config.yaml
decay_shape: "linear"
batch_tokens: 65536
steps: 11089
MLP neurons of a small language model. Each row is named by its layer, matrix (up: input weights; down: output weights) and neuron, and shows model dimensions 64-255. Each number is 128 + 24 x the weight over its row's rms, rounded and kept within 0 to 255. Numbers have three digits each.
Before each neuron's rows, "fires after" lists the tokens most often just before its 100 highest values on Wikipedia text that the model never trained on.

fires after: "°", "′", " g"
L2.up1679:138074095117122130129160149098138139133106152143151140109139129143119113109091149132089115138088143155109094123119167171091143128128086124163161114108136123142150150081142143138130156176151126108120136176134120148114131123123113133127157121146149142140113106104133114156126143076129110150096153180155121121134138110148153153135113133156099153121110079093134105108152133123123153160136112136123120135144145088141111150143146131107120091135080160137109172096099084106189160152097148126139150145149133083118125165138127117127107167107117136129082108179116137094094113138125130137
L2.down1679:099075101149127133071131157127145147099085094127174122112116125086112149140118151142066126091120145135109062125144102142102095082149169152135150132137153090157116139135112144167117108164116157107096173158133153095145146136097139174142132083121093137164134163118100048163130145097111120140126163125155086146064135116137135098110134135191148185128134108084130126154101174123091118097117125131083132141137073121137138143166147166098118098124098094161135133158149124075115148136083075125109156144163125155114132132131163123107141158117123136125122115165111169126116132106088110165

fires after: " t", " T", "T", " Port", " | T"
L2.up147:105149108120169170155115115112141143096124155134141116155179145132123170145113136106118112153127132089125149126110089163165147155124138144114119093132131108121096114078128123120142157121131147088153123078134149152139120154093109132112137095096123127098098076157155154121129131111108161115129134094159159190144165155114124094121144149121131151118147128101148117115165113115148116125146106148082158095139122085106178142101125105137124123107157151113132116161099130136144154105122123125145113116111138131124129125154136102114205146160086108122115110158101102117099134162129105143
L2.down147:086127107141135169137110148100138130134112137121146150148138099151100113134113099079137131155100146174101115136165137064122137126137107102143136100087142135109156167102119124094167113164103111150146129136097113124129100151140126110133128117123147131121097142130155130094103140132136153137142180093139117098142139089129155148134121148176113106139166169107110126137147121130120141105134103078120174166094153158151114130109142119172110170104158144125121101146109148109115138116110151102091131124161117097133116133122176136107155126103124137143122152134138107184138159078133127131

fires after: ".", "; ", " | −", "1"
L2.up1066:105145135141135123136137136122126151149139153110135132125073123156152152114126149140162117077113134108171143116175119167127143111136107086157149133159139093093125120138149117149146131111117142165146092131112128116114115165096139134159160152098136145165098132120124093131112068096130157086115125142146181144141148166141127121110139153128140172149129118113149114161164136152134160159159174126071152127085178101161126124114111162153103133112142137122074131117158124143158131143159132147091103079146103180129125118121133136140137091141094171088136136137142153149107160120155123139
L2.down1066:128146137153178131092095127130116128116179080077154134158093091097159154117152141129087124121110153106115159085112114134146126112084182130184118139140144109123134137125122093106121138135130095106123125103108131120128102152133191120135146147114132177169181149117119140110087122122118098161148091156132098116164139094108120125119111163126166110132128116165160172163147132119146139108084147138104150192133111138083113141117134109153102151114147131133123163089110103155168120143168106140123132108132081171112134144106108126153132125082107113133104114111163118138170150112145104132

fires after: " l", " s", " g", " rel", " cl", " w"
L2.up861:123153203152179147154129140110163102143116161159121120110134108120111132142141149136126104128154180153115103107115137078150156158132128134149138119133141150083125140152154116120130122140107091135162123127122174133095145177113151082115135129137125124126155097134151129147101124101122097129106128170138106166068145156156162120137150133136147148112122136146136110136142148094148147078080141114129127126116140113145114169170113128080155085137145166121111121097078149107126120129145167145128132143147153121143125115133140126128119142151078141115128148100142101151109192127149148128
L2.down861:143139179124122139110089140159159107125109119125162107178088107102132101157154073150094141146150147096146103104107121103118167135123078141130109092114168117155131139148114105144111138118194187086133093120100113149109163109119146106131141124044154128163113117165106122112097135137132113143156153097104153166114100102102138092124098155143127113160125102152134136102152142138145141144127141111147119118117099145136172122104120150125125115176093156127148141153086170169123088157169133075103144147148103133103130172117175141173137148074159150101131166118181161112098119131116117126

fires after: " c", " cl", " sc"
L2.up2043:135119060116135131146157131118134129140148124151131117131103098145105134141108145075107096131089115133146126140153153115142145129127103107133158149174140113123118146149122066151114139148127174125153122143132150088151123138150194102119134157098164175120177133131160126127143155143135130091101134143138072109104155163115130096100157159121149130114092135115174119096113109086130105135155125106157108135099109169141133128182151099085080143117136102145103126116115170118117125074154143107116088163155088083125124145143114114125163125141113160157110094119120099168157190184131126117
L2.down2043:120114124149132093098088127117137091100135158114086148103076120098147123141071142120150147102137121133147102119143111109118106152117144067152124126161133109103129104111109156135102095121125167101169154117143103137142144117123080157137102144130158146148120088119124160138127136150144180159138153128144116098078163143125139127107142123140129129152122110119140132095090104177126127106124095141151118111155137162135176154113130104174159137119126071133138141119139097123120143138129126116104095129106129103114158160166138093125172147092136165097149164184134139134156121129114138139

fires after: " c", " C", " p", " (M", " Sc", "D"
L2.up2174:115151095103151129079144152143142142120062111140124162121140104155092139155135183138113134149129097140119124128161119133130116144129133082137162146146141081106123125128144133146106179161102120138142156100139159119081166132131160101118124148153187119108129077111127146121140150113131115125106125149154145159146130124110150117163141130104163126156114142107144121121140130117142105161163090150120136093161111133098188148111130125153110117118154137123147158097111117149139119091137131102149145146137115111118104102138115110127141173145135174150147149098133143101103174168125148129
L2.down2174:098135120137140135127136132116120120129090104156119121101125125118143148091142153114146135105140146160141126117111159151123110116109135100126160124162074084119153134112089154110077115117092119154175179093140075114147119093112105112125084150149160120088118122105100156141100144149140141089129122171128100146128158062134147201111152173111127146152172136119147143143135130153102132134091082155152134129078172127127109125111139138164093157152139090143126138138103140116154124122114120149128121161105104102126107125130165140136155138132105149103130117128125177122136112169156128139

fires after: " | Sh", " Sh", " sh", " Ro", " sp", " s"
L2.up225:137104106151137130073099155126182146112092113156132159136129127130162119149154124167130096073109113118147131113112184110078095149157126132145159132141145120100126128148187184144141126139114113121111178136145153115076189124097094077091129129128145105119115128139117103142121146124101124159099122137097114144144119109099110088119097177160138130113133153109149111146141171083117118144105110146074135108090156129150117089112161149157098141144141139109111101129133105142144104096144137109192138157077147112142123187145175140127116094149154162169106155095137098104115126143121143082
L2.down225:129110143101125166134143149102107128129117129072137127117134135153108126146146117141132133092097127120135130158106136097144138164154115134133142154131103115126106117124121107139136094103139068148136123124106086112117138145145069121124083104139085129155105119143120089137134140107179118122089143135145129162141157138128160164083103141123142131118097092089084153096125103128098168098181117104124133099145104124110155148113144126142088126132134134168125083178093113150104121174135086119127075110123114166136155118116167137115098144105112108144183149134109127124121138121115144108

fires after: " s", " S", " v", " f", " p", " m"
L2.up287:144144147142118128115107084116132150096107127133139101132162128121110137134116122157122114131155117110136122105139137151101129130096146110202134104149088119152131141116113107135152136143118135120140154132109174122122164129140091132097140132125123112105132147142091149119187139133090144171130147112137121100165142084131115142082134124112160121095165139129142104179110132137176109147121123097105142130151119148125114107140121129115147154170145148143130114137134135132140119136134140154104120125124123150143184102088137122147144106094133127137117093153077109089120085120124147093
L2.down287:116148102111122148081124143131116088150142077137113120124123115139125150144105108123203146138121123127127095100102108161120134123153118101152131079124116210140110126144167154089107072119124131182130132097136137187155167148087106117165165143130132133139125126115109123142098101097140171140144132087154116138100162149175108127153097115134117149129127124140129101153123101107151102151148077163149152093110140143096099112150160137138101110121125110143114103161137112145164097133075170124138125147120133161139105106188109097103136106093131138122133120152086114138120150142132139144

fires after: " C", " c", " t", " | C", " Pan", "our"
L2.up2248:114113128157168130120168122154159139147111063100077128121132119115134136101110147119148121179125123134134109142155099125153125193122146159144125125135119139150112117106095138191139134143143142140114133126157151133112106119103132154131146138157136087129163114124151120147167164115129168079153132155135140120106127135130158098115132158162098148118135151117094131143114142143152139142102150135081176166107132148095149130113121139094100106112142103139143134107116133127133102119131152129149196128095157110132093117098125124107173137126104114127132156092119168142125177163168097108
L2.down2248:115143140133093116106133121131113138101152133098154152120131126072165155153171109144164160135129135103145142176162138156156083175143122111102138135155101094141124064141126162118144127080160108144129148102105129115126107125150110141146173155125107145144105133150142141129105173120135104118106105153110100117099144128125162136128165134134156142093135130147147070148119138177124107108159142109110116134159145122156117136109159119136119144158148105137139152132141084129119114123143092097096140120113127096131141088133168122121131093099144117154157151164164136153131128121108136106

fires after: "1", "2", " | ", "| "
L2.up1744:112128119137148161140123108147116118145137142122114109113104101113103121163111133099106127118140118122108144090125086122114128110107148150121129106134135143135117172121132131106159089082175178098105110097156117121115099137181076107127113130150127132126116165075138094143134090148109136122078111131107098162139149111138136128090118129133117097139131156129137110122104173110131139129102130130137147144131089091132146126141075145139127134171164111129166118138114119143155141126133127084140124127112094158110143170154140073114163133138142156151093166087109092131147088115147108096
L2.down1744:139155131127110158105135098151168095157131113138129181107134098142130158128110113114124122095125147149117111133116121108121111110105158114144144142168129112107139120067135108133137121143116127116132123146120137120150098184120079131127142181129202161139118117106114129110149113187080145180152156111124098163153154131174137127122114100132123134103146107078103130130116103139128127089081150136126105113106136133112138173144125124116186131128127130138123143131131121153098088107128121160126140132101115119147127127147105142108123111091125098092094080147129128116163141110141130122

fires after: "1", "8"
L2.up2417:135154178116095118128127160156099150120137150128154090188178146112131146159085128117093168116095144121150109121118103112128136118144152141103150098125065114124103144097129141154131175108152131128171108110106122111120126148072138133106170077131110173141124087130101092148122109115082127122109131139113113113126177125099106136145145077104101129110149135139152150132115105113120147127134101121117125147131126158103119131143149120120120112105067103144139111110112155119142124130097135130126180128094127150132080127114103153094136135112110115121106128138144159133157115141106138142
L2.down2417:122134163127116136171136141086121118160129100120130130159138118143128130124138072150133164141073160111127126132110103116124144114108136161141144142088078150081125130115135140076122146132087115131161099129105043122121114123109124152145155077123109109123112144146123135204137129118105097188122136100113092119157111119102120125128170116126147115103141131202127125081116134095131090114169139088122138134086119095087128122087141112184140140099098116104151131162147161101179113126109130136139150127096127118124147146150126135108138146130133106123129086088134142158150156129060147126

fires after: "′", "°", "″N ", " (", " (aged ", "^{"
L2.up1189:180100151074091153125149133162104161111090113141128128125085122105066157093099137164113128135113144130184106139177115157135135192134148154148140097122115180151153105102173064118131153108165135118149130131113149129099111133126105171131147117130128147128150082175098107120156131068159147132114111089139122168120139129109138134129087160115110129132138154107157110139116104091103133107121114133116122159136130156147113127154099106124140115110113113127168169155122110156155127088126067128130124130109113119120149112104132096123129146122164123156133149131146150126168088109126108110
L2.down1189:136100120128148120148118123104113123111122117131124114192158127136156158099103095111126116145155089116131103151139133109119095161151118134124136108140126138149097140166173102133108159098089131091143103163139142130123116118131154166130120151129129149131143142150164161120129106135165092104118131153155118130114140142110139100132149154099111122113094153144135105121135169071095114160153128107135156151110113132127138112130156126117125121132093165138127139102154135094159076123100148113113109090107156120115114121162128097074183145091101151145164101124144071125152132099110136128

fires after: " f", " s", " F", " h"
L2.up103:148113140161094122126143135133083088127089166124103130136113146117109132085148164119119066110134153169111097128155115141128142111134168141111150140117092107134113110126140148091120114171132127138130133126156092102098142124123128127127140119098121092124093115114131094132153169099126142162187148113139089148139139108115148140108084132143090141143162117125197144132145158129132138111104132123090143116139156126127124130147115182159162143109129109128130161133113117141108135145088118155087134109153095145103137153117126090120107133106147126131151175132089143115086130111136137090
L2.down103:114107093134156141100093133100118089127149173138142122150126145141113122143118125141109110116142167163093100127109161161143148175116095142173150103139126166185148117138109125144153166164078135111102119118165123135105137166102067124109116134095144108134109101167156120118111128095170124111133118161143086092115095152136129088126169142114107121165159134149153076139171148114146162108146123138117139139068138103132138114137124122123188144133147128108101172150115116147151112137124151082126083136151075116142151154129159133131153157129121119115094167103086141167145158129172151122

fires after: "\n", "\n\n", " l", " c", "-"
L2.up2025:134122167132140132207163161115133141116125131145102134164123151087126112144174143096125125170123108136077099151106077107131130120119115121161127148153124130128089149101125128190190134136135123087085090134131083120145106148137095160099151121126081179128156126126120086133141167154144121136126116135144125107103131156145101115088099186092162168105140111147142120137115139140159131177118147105133127143117148151110147099152153162122151109154155123143136161167126169115144117121132092147151126142118141192160122125142130117147161130131086128146149119125164100170118099122148122148
L2.down2025:141120086089179131111154138122150107103136103136099139163116118113038104127142150114138093152110152099126117119162103105151137135094110114141149176149134126098109141090121128132142121133175077126128121153109152128124085156147104134105118134133148103184138109101099095152111130141149131142165177162143124207118159120096074136144156146100104145128132114115159118164142107138131122115107157150123115076123129143138135083135111140146187085127081134144108153119131132095180128133104148129100194153157111125153115137127119128170117110112078154129156108095163141086117083122116096140

fires after: "| ", "\n", " February "
L2.up2210:132136095153129131131119160139167120131135115139163055120142127124132107136119139141135118135143131153123165141147125104153106145091097090149109091121121115107146091144121122125185119115107153119131099143131129166119120168117136132125106148139132113117164170077161121132107149123128116148127136149147104119119136144122141145130138133109138081099097089112101142097128165129094169139152105148135149110131129113111117133122112143148105098092139112130150142063100173106118194170152174130134158132108148130134114116129115127127149100135114091111106176097044102106112131134071067109
L2.down2210:137117139153142090132126137101155110156106124135150120134153138144128126129185122144110127109098127129079130143175160125084123154121144124132089088136150123100127124155126083150125140138092174101132115121115124117142128128149110104185119110168114145169132108109147184128171144142133104115123157086135074141164134156116094126181169113121109156105158068122128122126139141144130126120155139105116114112108158146069136121122150149130088109109128138129150178146139119143128114141136140122187104131144147131117116121138110117142136070090096147110121131132114117095121138096143120114

fires after: " K", " h", " and K", " g", " Sch", ", K"
L2.up1976:103124128091143133169161112110152151110139127133126068106146116097118143172120092146108120096165121179121142143153088109099138145162146106122128133167103132141116105082200160126122168132155071123110119102165128125149117139136132130142142158121135098118125134180151106104150121095167114139107133150109107144148122101098135127147182160124125122097115121131142139126131114138064133150148138124117111150121103159056119133132123082088174107090066153120126113120137129108128092135112127133163164141115102106109134118158101143104106118101143148115121123134131120103117109116118154150
L2.down1976:118116106104103103149174103145142125091113125151156159121124114129146140127135102097099098141114093131100145093108128074163149129107089133119143215160133124140068140149148097085099147135124139148113123125098110151140114126148142100088105106105115137151139165118135161141127133132145138085079150111153106089129114102145126137124185135144111135140130108104147180124156141110102089153123148097153112149125139145188148146151158078088116139119120113114132137129143102099137110119160101152137118120100103133092125097185126111105137135147091140113139124128108130090123146122133137134

fires after: ".", " H"
L2.up337:089166192168160128138095129079119081112158146127138094130114147147152144094122167152117104099139159165123167148118125163145147146125176109154126126139123089113120117141124121148125149140127127123161133153120128130130100154141092112165079105111155098120144119100116128081118161110129127089104132145133147120111096107139142139167163157128092142109116106144141175167123149124095154109107123160123121125157114119122137050122104125063132105104089104138141161088123096148144129176137128132129142104114119105126138140179129136114179145118108120186142146177110118106110136134143117149
L2.down337:144118098121109087137104132109162145131133135123158122079098122077148127115148091115108140120083130141139098110133105098120105119156106165185114129106110160134124125134116126104145091148126139118094119098154142124123149128140105112159130161138144137126142130194162116144118086099138131120169149133131159164110163096127150162082087143121147114179186142123153103102148137134179119128111143112142085102138122113127141107147159134158134142140152144143164106139123158122131137131137151135116061144144103137146095104108162169135100130153197149142113138069120147144115114117122140089

fires after: "T", " L", "L", " T", " t", " l"
L2.up391:150130117105134112136115143112131136110151145146139132170127138132114140113113110136101079187150105112102150109137116145127113091129108148148119142170112138146150135097111108145156083146103121140110105125087153121097149140139108131136134143140123126125095131101159157121095129123151127079159160104156120152117151150131135128110118135136125101153129063110065081125137149146150150118117065152099133135127136067081166073151112118119093125140145107097124154197180100135156134167126165110099124098118146143129132127165088153148170148109127103139105124138079144116093129145119128115
L2.down391:127150168152148097104137089141119148155122081123159111147110171121115167151122144120131128176122128135125126130112104107128160127110101097123116143124141102110122096144151159147149127123126118167156091108183113110148169153137114137104091098125118090136160117147105151157089153149130120089124122131103160186123134091097149156135093088143122159143121113153130109122104159133113146111139107112106137109156086132098165108103149157142111178080124132123133090105121128106138121095160141154119151098156109093109106121140139154079107131140092116157082098130117129056135155147124140126

fires after: " In ", ".", " On "
L2.up1325:156135102104118155114101167149117137094137137155131124153122164117104085131111083141135097117122150137164146130145102132113131127149156148146127118084196138084108124064114135104119126152111117125128123150107135128179150182149127127110150146115141134128137114117102104104111135114043088120163135102118140129112143142149140106136126109100115104190119115097145122160175083150154147153115140124138140150143134161158110136138127125098138062184119108138151133116100161116086190139100147121134101113136156108143096150148097114118117163117066084130101184121122142108115138125132163135
L2.down1325:087107141127111133125115143131114137134104136140158106124064132144141156130149098137115123149130164140134070169160072140144123122093103109129162117108140137091101087141161121105069189140103124173087083086119114125106107133124146136097157143152177172139118136132136132114117123101132160126125085111122135048127144106148099151141156136152145131142142154131157133118155089138105120144105154115141119135122135103131084143111157128112122127131113100130121160114123121134142112190119152133104142141120170103125107138100115121125170127122079109142146148173139130140126113133155143105

fires after: "1", "|", "2", "| ", "|  | Democratic"
L2.up1348:091122146141135133146101128160152125104130126147128125183102124143132186128116118113126176180123122121146122109131139116135146107107124143134103096171133157137119150107112068152162123118111180142141100169102122185123107124140117151117148140140177096108096156109134140115109124137153125162137114148074143131156142135152139102102140153122133116111131139132110139127133171138144123140131119116122130110132128115139104149141097136150142100127158105131147097144140170118139120134129159100177134126110104111128118139113106113098170155124147120144150119087126148175117142110095162158
L2.down1348:140065123128120100171143167139160126144117188158094163110110130119128130135122159137125102120083092146120106152117168115124152164140097157106133096142108162163138158138133124151165155154135131153135157149115152111162150133122088118172139142111155105089171142114116157071142126169170125188163131125118111109066148150120125132112125123165107125105160129115115167144088155108184101150155160114131132106097133127118104131139157121153150129169143097140109123123115118147097142164138133108140127138135177089154116115145105114127165118090150126117116101124134115119110136106133119146

fires after: " (", ") (", " \"", "s (", "\" (", " un"
L2.up1062:156134135069078071136123123082116083109159168144125132154156152133091145118096136148153095130112107116120107126115173156128127174090104114140147144124108113154149121112112112170122155130120133126130146174152122140124118151121159141113111153111059178131145155121127121081116126135160150124149138115131137171135160082155141122127124142135180064147121110134093120120154139146143141117148148125123128115105135096127089110122110101062137156136127155141110135145118197124134148099112108118118104186144153141116154121112139130149151120081121132160120156151144073122124118133161141163
L2.down1062:135122122097077152156140123144136147130140169151141136157154158125096123149166125126100085130127133116103149133153088158118129093117153138122139123130057091115139149119122064130127151137102136124092146130115151093103127127134099115151145131128150056139149149128140147185126149089143123126145107114139144136101133091109134142131164148161128133182118161116180124071100110122122133140140156139127149168143136123099138136103145119108128163140157147122183126171163102113123155056127135117136104098130111117083123135121126144167114165133145114163172079105129131143104115164119159131

fires after: " F", " | O", " E", " Fl", " H", "L"
L2.up2496:136098140113155110140112138100122074126103193162107133133120123133088105132126130139139123143148145134128125109110170086093136165101139146117143130111098097102162119114110153159128129130106086106103144168154132109122112120123059123141102099162117129125142128132119154121106094131131089107117116094111127145118137118141160099135136118147115105136131152128118116100095140166133124131132130119120104130154182093121162114110081103084139130116149191150149106127198095140083113086193118134150186117175142104141134104108115169124106133133109103147105183181106118123151122166100100149
L2.down2496:110140128088166111172132147132132161113110110131120131150145125100101130139146162123120098123146158096112130123138128058136081111103142142145116108122099120113135089137126153116147151154121110126125116139106113129114138127150157141085136116161116130075130153102169120092085121166116133143139141125057181157128150125122104133167149150124165105137179126150120141135100130127124129125093137149104150137133141131115098052153162161146134123130132144165135095126118105106109096145171150095174124121112130089149149079169116141105118128136128124097117099150102141129147143130122107146

fires after: " Cl", " Gr", " cl", " Pl", "cl"
L2.up1119:075167112105112165094087135100101172127111142130110140115128105145098117154120132142144122158105147129078102156102147126137131086131109135123139140134119160130124118124174108098124094121096157099147118126128109104102125153122132110152113093125145179116094102163120125126116139132112130123145128144127127151158154145122137153169101124175120117164142126131197082116153115113143125153129175145181133112069162144158177142153130085174088126162111110151088105142128158104105157131135162133135137143134183123124098133126080095153145169129150106136161131128089135137123094093157125113
L2.down1119:066112124141128151135134140102117181171146083162100129118089145189107127162084108127093104098153161130108153155136123101087112126165114114082138138084089127092118093115136088124136134163155120160150152114186130099096135159113086112125111099112114088156105127118124132163112139118153109157106119140139128131129140160144113152143128151093162122150114126149125144094105146171157130157159142105151123113091109125123122096143153106105112170073200106127117141135126117133143153115125115144126094105111130132099138113093190124123149152137152128154123097119127120158141148135151138111